MLP neurons of a small language model. Each row is named by its layer, matrix (down: output weights) and neuron, and shows model dimensions 608-735. Each number is 128 + 24 x the weight over its row's rms, rounded and kept within 0 to 255.
A block is one neuron, or neurons of one layer that tend to fire together. After each block is what it responds to, as a language model described it from the Wikipedia text at the highest values.

L5.down250 [ 94 143 144 107 125 138 115  93 108 114 139 125 116 126 121 129 131 138 133 137 139 100 139 125 167 130 136 142 111 116 146 139 150 119 139 117 173 130 129 144  84 111 108 164 142 130 112 127  98 161 131 125 140 139 120  88 105 104 100 146 116 112 108 154  99 118 159 156 114  99 103 116 142 146 134 111 129 145 132  98 140 135 139 171 146 139 149  64 115 117 108 162 131 126 104 126 109 110 146 143 121 166 182 153 134  88 144 160 136 163 121 157 109  97 142 110 127  93 137 159 130  89  92 108 133 107 152  84]
L5.down712 [111 112 138 119 131 154 182 149 146 174 110 117 154 135  81 169 140 114 123 147 104 154 129 158 146 109 151 138 125 158 157 138  85  71 125 126 144 177 115 128 109 138 141 148 160 136 115 141 110 143 114 124 134 104 125 120 110 125 151 118 132 192 119 142 135 106 147  96 105  99 149  99  83 133 154 134 123 146 143 156 122  79 119 167 151 125 119  89 139 133 137 150 136 137 134 118 163 140 120 104 123 145 110 110 148  90 109 147 121 167 163 151 116  73 124 154 162 110 134 112 138 111 148  83 142 119 123 153]
L5.down1232 [114 111 108 112 120 170 162 151 123 112 112 111 142 126 115 121 170 161 119 123 155 107 171 131 147 138 137 143 104 126 152 137 127 110 143  98 138 136  96 145 110 118 136 142 132 147 135  91  97 145 124 128 179 114 113 109  66 142 120 129 142 132  90 143 142 119 112 138 133 146  77 135 125 137  92 158 124  91 137 100 137 115 130 157 104 123 119  72 101 102 142 152 144 154 115 150 145 103 131 162 171 131 134 144 106 163  85  95 122 169 113 171 110  58 146 137  99 104 132 129 128 160 122 130 165 133 131  76]
L5.down1693 [137 141 130 108  85 145 107 111 108 151 144 119 137 129 130 156 147 124 130 131 133  98 173 107 136 144 185 120 132 124 100 133 114 140 144 108 131 128 167 153 102 119 111  92 153 123 128 178 136 128 133 105 125 134 143 120 153 115 104 104 128 135 151 122  99 115 139 154  90 118 126 131 126 110 140 133 166  98 153 127 181 124 121 134 176 132 119 119 147 113 187 138 113 115 169 113 142 146 133 117  96 159  93 121 100 101 133  98 135 173 197 170 121 116 157 147 127 132 148 123 165 113 120 158 132 132 162 113]
Responds to: Year digits in captions. Last three digits of a year after a leading 1, mostly in image captions and citations, like "circa 1860", "(1926)", "(1894)".

L5.down146 [112 137  73 113 127  86 106  75 147 147 139 106 147 123 135 140 139 122 136 167 113 108 104 117 128 102 108 116 111 106 170 150  91 134 165 136 147 121 146 121 109 151  92 100 161 124 115 109 123 103 130 103 138 138 119 168 126 156 121 105 159 153 139 127 106 118 132  97 104 140 141 166 160 123 150 155  85 137 148 125 103 152 106 120 122 133 110  86 146 136 113 138 106 161 181 148 142 121 146 136 101 138  86 126  93 117 137 150 118 153 125 128 160 166 136  95 133 128 118 126 171  93 121 102 110 152 132 208]
L5.down1461 [ 75 109 149 138 175 156 184 116 146 118 118 129 141 160  91 136 111 145 120  97 151 112 141 111 168  97 135 136 108 166 125  91 145 151 126 126 184 164 107 153  88 114 135 176 137 119 100 146 143 114 152  92  89 133 120 184 117 140 134 108 146 150 106 154  83  84 109 128 117 133 137 117 132 155 164 137  80 104 141 118 138 163 122 133 156 110  98 148 152  85 120 103  91 135  87 142 138 154 102 140  90 144  82 140  80 133 112 144 163 157 167 127 128 145 134  86 109 124 115  85 148 134 133 125 150 119 163  97]
L5.down1560 [170 137  76 154  93 110 110 145 109 108 161 148 138 129 110 118 134 122 139 133 148 140 115 121 105  95 112 116 134 176 164 174  97 153 128 102 155 111 135 125 119 162 128 122 110 125 147 127 163 127 109 129 114 124 134 145 123 133 142 136 157 185 147 141 121 180 141 125 144 123 112 143 143 135 122 108 102 118 132 141  99 126  88 120 193 109 155 128 151 130 116 120 159 127 162 125 128  96 132 156  98 118 133 132 124 108 122 145 149 128 160 127 141  84 112  91 123 101 133  99 156 148  93 152 172 165 107 118]
L5.down1806 [162 135  97 115 133 106  80 113 152 138 141 134 141 123 122 106 115  99 138  90 127 109 114 133 123 136 137 161 115 135 145  94 106 155 135 119 153 112 126 125  91 132 141 118  96 109 131 128  93 137 140 115 112 149 112 155 116 104 125 115 110 164 133 122  84 144 151 146 103 159 132 116 114 130 141 150 114 130 140 102 162  87  99 120  96 155 113 129  89 124 176 145 142 102 170 128 163 168 124 124 134 130 109 146 123 134 149 122 122 147 146  97 148 113 129 139 120 150 123 126 162 152 158  89 118 126 139 172]
Responds to: Identifier letter or number. Single digits or capital letters that serve as identifiers after a label word, like Group 1, Company C, Volume 8, channel 33, and letters inside acronyms; weaker on mid-word pieces.

L10.down409 [114 133 118 166 137 138 122 123 124 121 141 155 114 122  94  89 141 132  98 139 167 124 109  82 113 143  96 146 131  80 119 112 117 159 115 109  94 114 142 148 145 102 117 113 121 131 114 145 131 129 112 149 100 141 144 161 130 143 113 137  96 142 125 220 121 119  96 131 124 136 170 156 120  97 171 126 150 147 120 134 101  73 152  77 118 136 137 142  95 105 142  82 129 124  79 103 131 108 149 126 133 145 146 121 125 121 153 150 146 128 119 133 121 101  88  98 104 154 120 147 144 125 179 143 113 167 158 150]
L10.down893 [133 117 142 112 164 127 128 118  80 110 157 156 137 147 101 127 143 137 172 117 105 134 137 131 103 103 166 117 110 128 167 118 177  78 152 153  65 107 155 164 133 132 132 110  89 112  95 146 159  95 140 155 135 140  78 142  95 110 120 126 138 151 126 227 110 148 140 136 115 116 154 140 152 137 116 102 146 156 113 132  86 138 133 112 144 143 100 179 158 126 164 112 137  87 141 173 146 123 110 113 162 143 106 161 134 100 136  87 135 108 150 120  85 128 118 158 154 150 146 142  93  92 124  93 109 171 170  94]
L10.down971 [134 108 170 135 128 134 117 115 102  99 149 118 125 115 131 145  92 135 120 142 102  80 128 118 107 151  94 148 150 106 109 108  96 124 166 131 142 151 131 108  71 147 146 129 138 125 132 109 129 139 142 116 137 131 119 107 161 127 174  74 121 101 128 112 162 109 115 110 178 149 151 113 133 142  64 107 128 120 121 155 130  98 147 110 151 130 106 102 102 111 126 127 114 121 161 152 137 158 108 191  96 142 122 123 157 130 149 133 184 143 121 182 118 104 113 150 140  96 164 105 144 128 124 152 131 130 109 108]
L10.down2188 [137 135  95 133 150 164 123 110 103  69 145  93 127 118 128 109  91 112  97  99 142  72 135 144 104 105  94 134 119 110 129 126 158 126 138 171 130 102 132 113 148 108 102 132  97 117 150 151 151 130 160 142 139 146 176 111  94 150 104 112 149 139 131 137  97 167 154 113 167 110 169  73 104 164 139  98 115 143 114 126 113 184 137 146 131 107 135 130 172 118 129 161 114 120 100 150 119 137 123 123 118 192 133 129 144 100 131 153  84 150 147 142 121 103 119 104  91 114 172 143 123 128 141 122 153 135 148 117]
Responds to: Transitive verbs before objects. Transitive verbs, or their final word pieces, just before a direct object, usually a or the, e.g. authored, contains, composed, wrote.

L8.down2265 [124 151 127  94 135 135 125 166 123 111 159 123 105 146 157 117 110 112 150 106 117 127 155 147 119 125  88 142  96 124 138 174 140 120 106 116 167 144 149 144 126 197 123 144 136 125 126  72 123  87 123 110 137 111 129  75  85 130 138  97 165 129 124 119 140 118 132  43 132 130  81 164 106 161 116 118 118 100 133 160 133 117 111 117 125 133  92 126  97 121 141 115 131 110 142 126 116 137 106 116 118  79 127 136 133 106 111 125 165 149 117 105 159 131 141 164 119 161 122  88 120 112 126 147 111 157 126  86]
Responds to: Acquisition and transfer verbs. Verbs of taking, gaining or winning that take an object, such as took the, gained, securing, taking 91 votes, plus scattered weaker unrelated tokens.

L8.down1159 [ 89 155 133 110 142  74 129 108  99 155 137  89 131 112 114 112 154 141 116 147 180 117 114 140 101 135 125 150 134 140 168 138 134 103 100 106 128 136 128 144  80 101 155 131 134 142 171 160 165 118  95 137 151 169 137 164 166 117  99 154 134 115  94 131 114 121 122 120 103 128 162 160 101 127 143 115 166 110 127 139 159 137 117 131 150 120 134 111 118 125 151 154 163 123 145 104  91 114 110 130 160 149 145 134 134 117 112 138 107  96 130 148 128 143 135 144 147 149 153 109 148  98 142 160  98 126 123 112]
Responds to: Start of new paragraphs. Tokens within the first few words of a paragraph or caption right after a heading or blank line, e.g. "Nicol|son", "Audit|orium", "Sub|way".

L8.down334 [115 142 110 121 128 117 110 117 107 137 129 105 145 113 154 138 102 120 149 135 127 109 147 111 145 111 121 128 104 107 109 101 119 124 133 143  55 102 130 147 135 136 175  85 130 200  91 144 109 140 156 117 123 132  92 147 111 161 137 159 126 161 118 129 125 122 122 170 109 127  77 138 113 123 124 152  87 127 148 124 152 149 125 130 122 147 152 125 210 126 154 141 122 124 111 164 112 112 157 133 135 131 156 134  91 118  91 118 109 155 144 128 121 107 162 159 123 106 132 126 114 158 127 134 114 134 137  93]
Responds to: Place names after in/at. Tokens starting or inside a place or venue name right after in, at, or a table bar, e.g. Rio, Highgate, Walker Art Center, Phoenix.

L5.down402 [121 103 117 138 145 145 150 134  89 116 147 108 141  73 128  88  60 124  55 156 145 150 135 115 116 136 124 174 164  93  96 104  80  90 110 140  86 107 120 143 137 143 102  95 124 139 183 107 117 123 127  84 103 159 112 147 121 140 148 123 117 149  98 119 102 115 149 124 149  95  97 150 130 102 124 112 124 179 100 101 105 141 147 123 141 113  94 158 106  85 145 115 127 159 143 138 116 140 138 135 134  96  92 135 131 106 102 127  94 148 150 143 102 144 134 108 123 163 117 148 137 162 133 120 165 145 112 109]
L5.down436 [ 89 142  84 150 131 117 173 188 127 110 120 108 132 145 133 147 123 131 134 150 165 124  91 194 166 129 148 166 148  95 125 139 142 131 122 165  96 104 131  96  87 154 157 152 128 171 124 146 152 164 108 108 147 130  94 160 113 118 160  80 143 154 179 125 135  96 147 115 116  99 123 110 166 138  94 121 152  79  73 126 111 141 118 167 113 134 118  91 134 122 122 146 124 103 124 119 159 104 154 135 144 158  92 133 128 148  97 123 102 108 157 122  57 152  99  98 142 143 125 160 150 121 126 103 190 116 108 128]
L5.down815 [ 99 129 151 129 164  79 156 125 161 142 144 146 100 144 134 135 123  81 135 121 179 116 112 130 165 138 131 151 127 144 117 131 116  74 120 129  98 106 116  93 139 141 144  86 129 140 110 116 132 178 130 126 140 122 123 134  66 122 174 124 121 134 119 138 130 116 111 146  61 130 154 110 106  95 137 121 129 155 130 121 132 148  91 132 137 117 141 155 143 101 123 111 128 111 115 134 125 157 160 109 140 165  90 131 156 117 133 132 110 100 149 133  74 144 115 128 152 131 135 139 126 152 170 104 125 143 119  83]
L5.down960 [116  90 147  91 118 153  96  64 153 173 124 108  84 131 120 141  74 105 149 123 146 151  86 119 143 163 144 108 156 152 134 179 118 143 120 169 102 111 153 143 154 130 152 113 102 143 130 127 101 171 112  78 156 128 128 120 153 114 117 171 102 136 144 146 132 125 135 136 132 118  87 141 119 115 131 124 110 111 122 139 131 150  98 121 136 155 109 119 117 115 129  98 138 116 163 125 145 140 148 126 141 102 170 162  94 125 161 107 155 136 118 150 110 140 116 101 145 141 135 134 123 127 118 136 128 146 146 138]
Responds to: Named-place heads, name continuations. Place-type nouns completing a proper name, like Gilbert House, Highgate Cemetery, Carnegie Hall, plus word pieces continuing names after G (Gondor, Gore, Gulbis).

L5.down1366 [159  87 123  87 137 154  84 155 122  99 168 121 140 119  67 135 173 125 171 142 141  96 182 125 120 149 165 132 138 139  81  94 150  82 104 165 139  97 124 118 117 120 104 102 109 100 169 147 115 157 167 137 154 140 128 151 142 171 128 142 136  83 111 117 106 138 156 143 140 131 131 154 114 158 105  93 135 153 137 139 124 147 105 156 163 126  85 146 143 123 149 168 119 155 107 139 150 129 108 146 172 124 140  90 131 131 132 103 133 108 105 106 133 142  93 161 191 130 107 147 101  92  91 126 138 111  88 129]
L5.down1419 [155 147 130 108 158 113 123 117 154 144 100 104  82 128 135 132  91 132 154 154 135 147 138 133 118 110 159 166  76 123  96 163 136 108 151  81 136 150 173 139 130 131 121 127 119 109 151 153 170 113 168  99 114 118 163 148 125 174 134 147 123 112 115 136 138 163 152 107 122 115 187 100 136 127 130 125 115 110 132 117 105 125 143 124 152 124 141 142  80  99 134 108 131  92 138 154  98 138  94 151 148 104 115 133 147 145 123 131 156 158 134  95 126 132 124 132 161 148 113 121 126 173 134 137 149 131  50 134]
L5.down1606 [118 130 128 139 119 114 130 136  62 182 105 130 128  96 129 136 131 121 119 127 129 136 109 147 124 121 168  99 159 141 196  89 136 140 126 158  91 100 121 125 136  64 107 106 164 139 152 163 132 121 158  80 112 134  96 139 144 137 114 148 148 168 185 153 124 115 103 170 130 154 133 145 138 135 126  91 113  98 100 134 169 136 143 130 137 162 155 152 122 130 133 109 125 155 152 103 111 121 112  96 128 146 168 116  99 149 116 105  98 116 166 155 141 162 125 129 127 163  92 145 113 138 136 195 134 119 134 129]
L5.down1716 [ 98 139 174 126 163 166 109 141  73 147 160 116 150 122 119 156  82 119  96 147 117 131  92 124 114 131 114 178 152 124 168 115 116 125 125  85 144 135 154 146 144 177 139  97 156 135 135  89 142 101 119 134 124  96 107 147 162  84 146 137 119 112 140 139 134 148 109 138 144 154 122 138 130 151 119 147 125 151 125 177 145 124 128 106 119 133 125 112 157 120 132 106  89 147 140  95 105 116 110  73 121 116 143  94 152 114 116 102 121 158 111 123 136 115 154 130 100 155 141 169 160 116 146 117 134 133 108 123]
Responds to: Object slot after verbs. Fires at the start of a verb's object, often the article or determiner after a transitive verb like got, set, made, entered, or the verb's own ending (achieve, developed).

L8.down2424 [115 166 119 152 149 140 100 134 134 142 142 107 119 126 117  97 110 123 170 116 121 122 144 110 117 161 150 114 134 110 166 102 163 109 154 158 152 130 158 125 103 151 169 129 118 135 110 141  90 125 152 119 141 186  92 140 133 126 126 117 108 138 158 137  61  96 121 132 113 132 136  96 106 186 120  96 125 127 145 160 147 121 172 121 127 124 163 127 141 125 128 124 142 144 141 131 128 118 159 157 117 159 122  92 117 126 131 101 160  87 175 119 162  76 140 124 139 113 126 121 123 141 118 122 145 149 181 109]
Responds to: Acronym second-piece tokens. Word pieces right after a lone initial capital, mostly inside acronyms and abbreviations (RB, EB-5, WEVD, GNIS, G8), sometimes mid-word (Vertical, Sperry, Hrsg.).

L10.down532 [119 160 111 121  80  97 134 134  99 107 190 118 128 114 126 139 135 139 170 104 114 145 119 127 141 109 132 120 120 121 124 160  94 116 134 112 129 145 121  95 141 109 137 174 103 123 110 157 122 148 191 168 108 109  93 141 124 110 117 130 114 136 119 155 106  85 112 123 169 123 114 149  99 145 104 128  96 156 120 119 147 164 115 150 117 100 149  98  98 191 156 103 119  65 150 159 123 105 100 141 129 116 135 130 170 167 129 145 153 135 117 138 123 152 112 113 123  95 127 144 159 139 134 134 156 142 196 141]
L10.down540 [106 130 109 118  95 108 138 119 158  92 185 132 103 113 123 109 109 129 115  64 126  98 122 113 148 108 174 139 135 100 120 171 107 100 155  95 136  94 146 119  96 115 103  53 112 186 140 113 107 118 128 146 120 155 101 153 136 107 132 108  92 136 113 128 100 105 169 132 134 151  98 165 104  78 164 128 156 144  64 110 129  82 113 177 139 122 143 121 152 123 165 170  94 143 144 145  99 166 175 141 126 109 137 127 126 127 116 134 134 143 129 139 115 182 123 137 141 115 125 156 135 156 153 112 133 127  87 172]
L10.down1362 [115 134  92 138 132 119 122 119 149 111 140 159 137 143 132  74 134 174 131 118 128 164 123 115 121 166 143 122 140 116 112 146  99  83 116 130 112 116 127 149 132 114 130 114 173 151 106  91  93 147 131 145 122 137 125 134 136 154 133 131 111 139  89  97  95 117  96 106 141 158 111 113 140 125 156 130 171 164 128 126 107 119 156 111 111 107 116 103 129 119 130 115 129 117 110 124 117 114 105 143 146 114 147  90  77 139 144 104  81 144 182  67 141 120 150 144 137 123 156 102 125 110 125 127 122 107 161 115]
L10.down2228 [133 113 108 127 135 118 132  91 139 102 156 168 120  93 140 135  89 102 103 148 110 117  82 148 121 162 132  68 135 108 111 142 115 156 116 119 144 133 158 163 117 115 128 110 126 160 107 138 131 121 118  90 136 130  95 111 128 175 137 141 118  77 152 119 151 150 139 136  90 141  94 147 128  84 126 131 131 139 129 136  95 128 144 156 109 136 122  93 144 202 132 105 148 109 107 138 153 168 118 111 171 151  80 176 112  95 122 123 147  88 170  95 132 142 127 112 126 126 146  96 173 132 134 110 149 102 155 149]
Responds to: Mid-number separators. Decimal points, and sometimes thousands commas or inner digit chunks, inside numbers in data tables and statistics, e.g. 15.9, −5.2%, 40,000.

L5.down1891 [135  75 111 101 118 144 118 139 110 131 127 115 111 123 156 126 131 130 133 129 131 132  98  84 156 131 162  87 123  99 119 138 152  93 130  94 135 156 122 117  99 130 139 112 128 133 104 128 131  97 127 124  59 135 115 157 159 153 132 132 107 145 109 115 114 128 158  93 104 195  87 143 173 130 143 115 164 148 111 162 136 105 125 100 144 131 136 158 132 102  85 112 120  80 152 146 131 111 117 110 121 133 154  94 128 115  80 142 151  88 137 129 131 168 137 125  88 136 114 151 146 111 111 148 133  90 151  78]
L5.down2348 [ 85  84 124 124 103 149 127 176 134 139 176 135 164 110 129 136 124 106 122 133 185 188  79 122 141 136 135 118 125 119  91 119 156 108 118 113 158 163 108 131 134 104 107 112 114 165 134 109 115  92 139 120 143 137 175 157 102 126 140 127 126 137 123 132  70 134 149 123 146  84 124  90 146 132 111 101 132  95 143 149 151 137 121 119 146 113 156 129 102 124 119 176 154 143 110 144 122 108 134 132 194 145 149 132 176 159 140 146 121  92 140 151 150 131 116 131  75 126 121 161 151 141 118  81 144 113  73 161]
L5.down2548 [ 89 125 195 135 122 124 129  75  79 156 153 130 117  96  90 143 113 149 137 122 120 118 159 105  73 118 154  84 165 112 125 163 136  94 213  86 132 139 134 132  94 142 129  91 108 158  64 119 152 127 131  99 137 107 153 126 136  96  84 143 145 105 152 150 149 133  83 121  93 128 132 120 157 100 135 152 147 135 117 110 126 121 102 108 127 142 116 129 122  81 138 118 125 138 132  91 118 102 161 147 164  80 133  91 100 133 131 106 193 115 144 140 127 180 114 158  81 123  79 117 143  80 153 106  93 126 133 152]
L5.down2556 [122  97 100  91  69 135 139 121 141 152 114 121  81 103 156 155 166  96 128 127 129 149 143 124  87 118 111 157 122 145 114 119 139 172 155 159 105 184 126 110 137 122 137 124 133 117 115 148 152 135 152 106 148 122 131 161 125  92 109 111 109 109  97  99 109 172 108 106 150 125  96 100 126 139  74 107 164 133 134 138  98 123 100 139  85 140  83 155 153 122  99 119 128 168 113 126 145  88 156 119 119 111 135 116 102 130  67 126 111 154 144 131 158 157  84 105 125 124  81 134 129 116 148  95 129 143 120  96]
Responds to: Letter t word fragments. The letter T or t as a lone word-piece starting or inside a word, mostly names and rare terms, e.g. T(swana), Mal-t-ese, vol-t-age.

L10.down134 [ 92  74 110 142 117 114 114 162 168 140 116  66 116 100 115 158 158 121 115 170 167 164  85 107 121 159  72 119 167  95 129  98 131 153 119 137  72 107 151 120 126 117 115 178 118 129 124 132 120 135 102 167 146 109 131  86 137  84 122 113 177 165 154 116 113 150  85 143 100 110 127 141 110 135 133 101 157 106  83 142  89 128 146 145 120 106 140 139 113 176 120 149 124 134 115 133  85 134 141 124 116 101 150 140 128 112  98  98 123  92 177 124 167 113  99 151  90 100 173 134  91 113 151 131 121  85 145  98]
L10.down386 [143 121 159 112 143 131 123 163 167 152 126 113  92 124 143 116 142 117 150 127 114 117 117 103 141 118 127 115 145 124 111 140 123 129 188  96 155 146  89 118 141 152 120 101 132  77 142 110 135 145 212 125  88 113 144 106 114 109 145 103 126 122 109 111 131  49  84 105 132 128 155 130 117 112 128 134 120 165 122 135 112 124 114  98 134 129 159 160 117 132 161 131 139 135 115  96  71 126 138 114 140 120 123 138 158  81 146 151 102 151 122 105 168 146 102 117 110 151  77 146 111 174 117 108 148 134 147 164]
L10.down2193 [159  96 118 161 134 144  81 176 137 155 106 150 155  99 110 134 152 102 140 148 114 141 137 121 133 133 139 110 149 175 156 114 158 132 139 111 112 151 117 118 121 124 139 150 146  92 176 162 161  87 143 118 102 146 137 103 143 152  89 113 163 122 152 114 133 109 151  91 109 155 150 138 117 122  90 143 101 172 151 138  92 170 141 135 131 156 113 160 106  99  98 157 110 133 123 109 132 118  88  96 138 118 138  86  74 144 122 126 103 145 101 126 140 116 101 116 158 157 129 160 143  75 136 127 132  99  86 119]
L10.down2711 [126  97  87 122 108 129 150 156 124 144 144 155 153 105 128 129 142 130 100 127 143 153 123 124 107 120 101 133 129 100 142 117 138 159  99 140 188 159 135 122  97 100 122  98 143 138 142 169 114 129 126 155 144 125 119 130 133 107 101  93 145 104 142 171 133 116 130 147 119 124 162 102 126  98 164 131 123 133 125 119 115 160  86 142 117 128 171 133 132 147 115 136 158 130  78 159 122 151  91  93 146  80 143 135 138 113 149 107 159 162 138 200 171 143 128 194 125 133 138 144 144 144 180 156 112  97 120 126]
Responds to: Word-initial T split off. A split-off "T" or "t" that begins a word, often at the start of a table cell, heading or list item, as in T|ype, T|wo, t|orch, T|ubay.

L10.down1255 [133 124  90 168 105 128  92 126 107 157 135 116 133 112 128  99 151 110 163  88 129 120 134 159 150 128 147 134 108 151 169 122 115 103 117 140 113 128 136 109 112  99 152 122 151 111 110 143 140 134 165  71 139 136 119 115 117 114 127 179 152 158 166 148 143 173 154 135  66 122 156 156  99 139  74 138 176 163 150  89 131 144 135  92 124 137 144 150  99 106 108 104 110 101 157 105 104 130 103 112 149 148 121 146 122 145  72 162 125  67 133 128  95 111 118 168 110 143 172 143 145 160 158 114 127  88 127 156]
L10.down2222 [ 92 160 126 108 125 154 127 132 161 133 127 129 149 148 128 101 115 143 128 136 153 163 148 169  97 149 167 107 117 150 116 134 133 140  93 120  51 113 115 114 112 101 136 130 155  99 163 138 103 166 172  92 153 161  92 157  90 101 141 112 151 162 136 143 134 158 134 113 118 131 135 142 144 111 131 127 131 112 134 120 156 125 139 123 142 126 177 133 119 116 109 130 137  80 162 124 133 103 158 157 142 116 142 153  75 133 111 146 121 124 100 110 141 135 129 148 135 104 144 134 110 142 154 115 180 112 154 109]
L10.down2473 [147 117 104 110 145  97 155 121 155 140 112 145 161 160  97  93 147 145 127 134 109 131 122 119 134 117 130 102 136 126 121 155  96 137 162 124 105 160 113 152 102 135 107 123 142  98 119 131 120 162 111 151 127 125 124 189 125 119 104 129 105 122  83 108 170 126 131 152 145 120 135  93 114 135 111  56 135 109 164 152  96 129 114 106 124 159 136 116 141  93  99 106 129  94 142 126 133 123 159 162 165 140 131 119 108 121 131 112 119 112 129 139 112 123 126 111 109 180 147 127 100 109 107 148 124 106 116 150]
L10.down2940 [146 138 135 123 154 105  77 148 135  98 151  76 123 117 131 107 143 147 159 135 148 127 140 147 122 144 116 155 120 100 165  96 138  81 138 123 153 115 170 124 138 102 137 102 144 164 145 121  92 151 101 108 119 138 127 136 141 119 203 178  93 129 139 131 119  68 141 105  76 136 118 138 126 123 131 139 119  88 134 111  74 125 125 160 116  97 150 130 121 116 138 116 116 100 110 107 132 116 148 107  94 150 148 115  84 124 102  83 126 122 134 124 142 126  86 119 138 142 107 142 127  97 143 119 120 145 130 112]
Responds to: Year-ending digits. The last digits of a four-digit year after its first digit, in dates and date ranges such as 1'969'–1971, b. 1'862', 2'024'; rarely CJK byte pieces.

L8.down3052 [151 156 150 182  93 101 113 153 147 112 136 112 108 133 151 156 135 111 111 138 164 156  88  97 143 116 161 123 134 117 135 118 121 110 108 122 134 134 104 123 143  78 110  89 138 131 100 115 117  80 116 137 146 145 170 140 123 135 155 123 139 132 112 148  56 117 128 127  96 113 109 111 114  81 101 103 155 100 138 134 118 120 107 160  97 124 137 127 126 132  81 147 107  76 115 116 152 135 147 133 118 142 135 121 135 108 114 145  89 133 113 170  99 139  85 140 139 158 117 132 153 110 144 134 160 151  87 134]
Responds to: Word-initial letter T. Fires on a lone T or t token that begins a longer word split into pieces, mostly capitalized names and titles like T|rombone, T|uscany, T|ypst.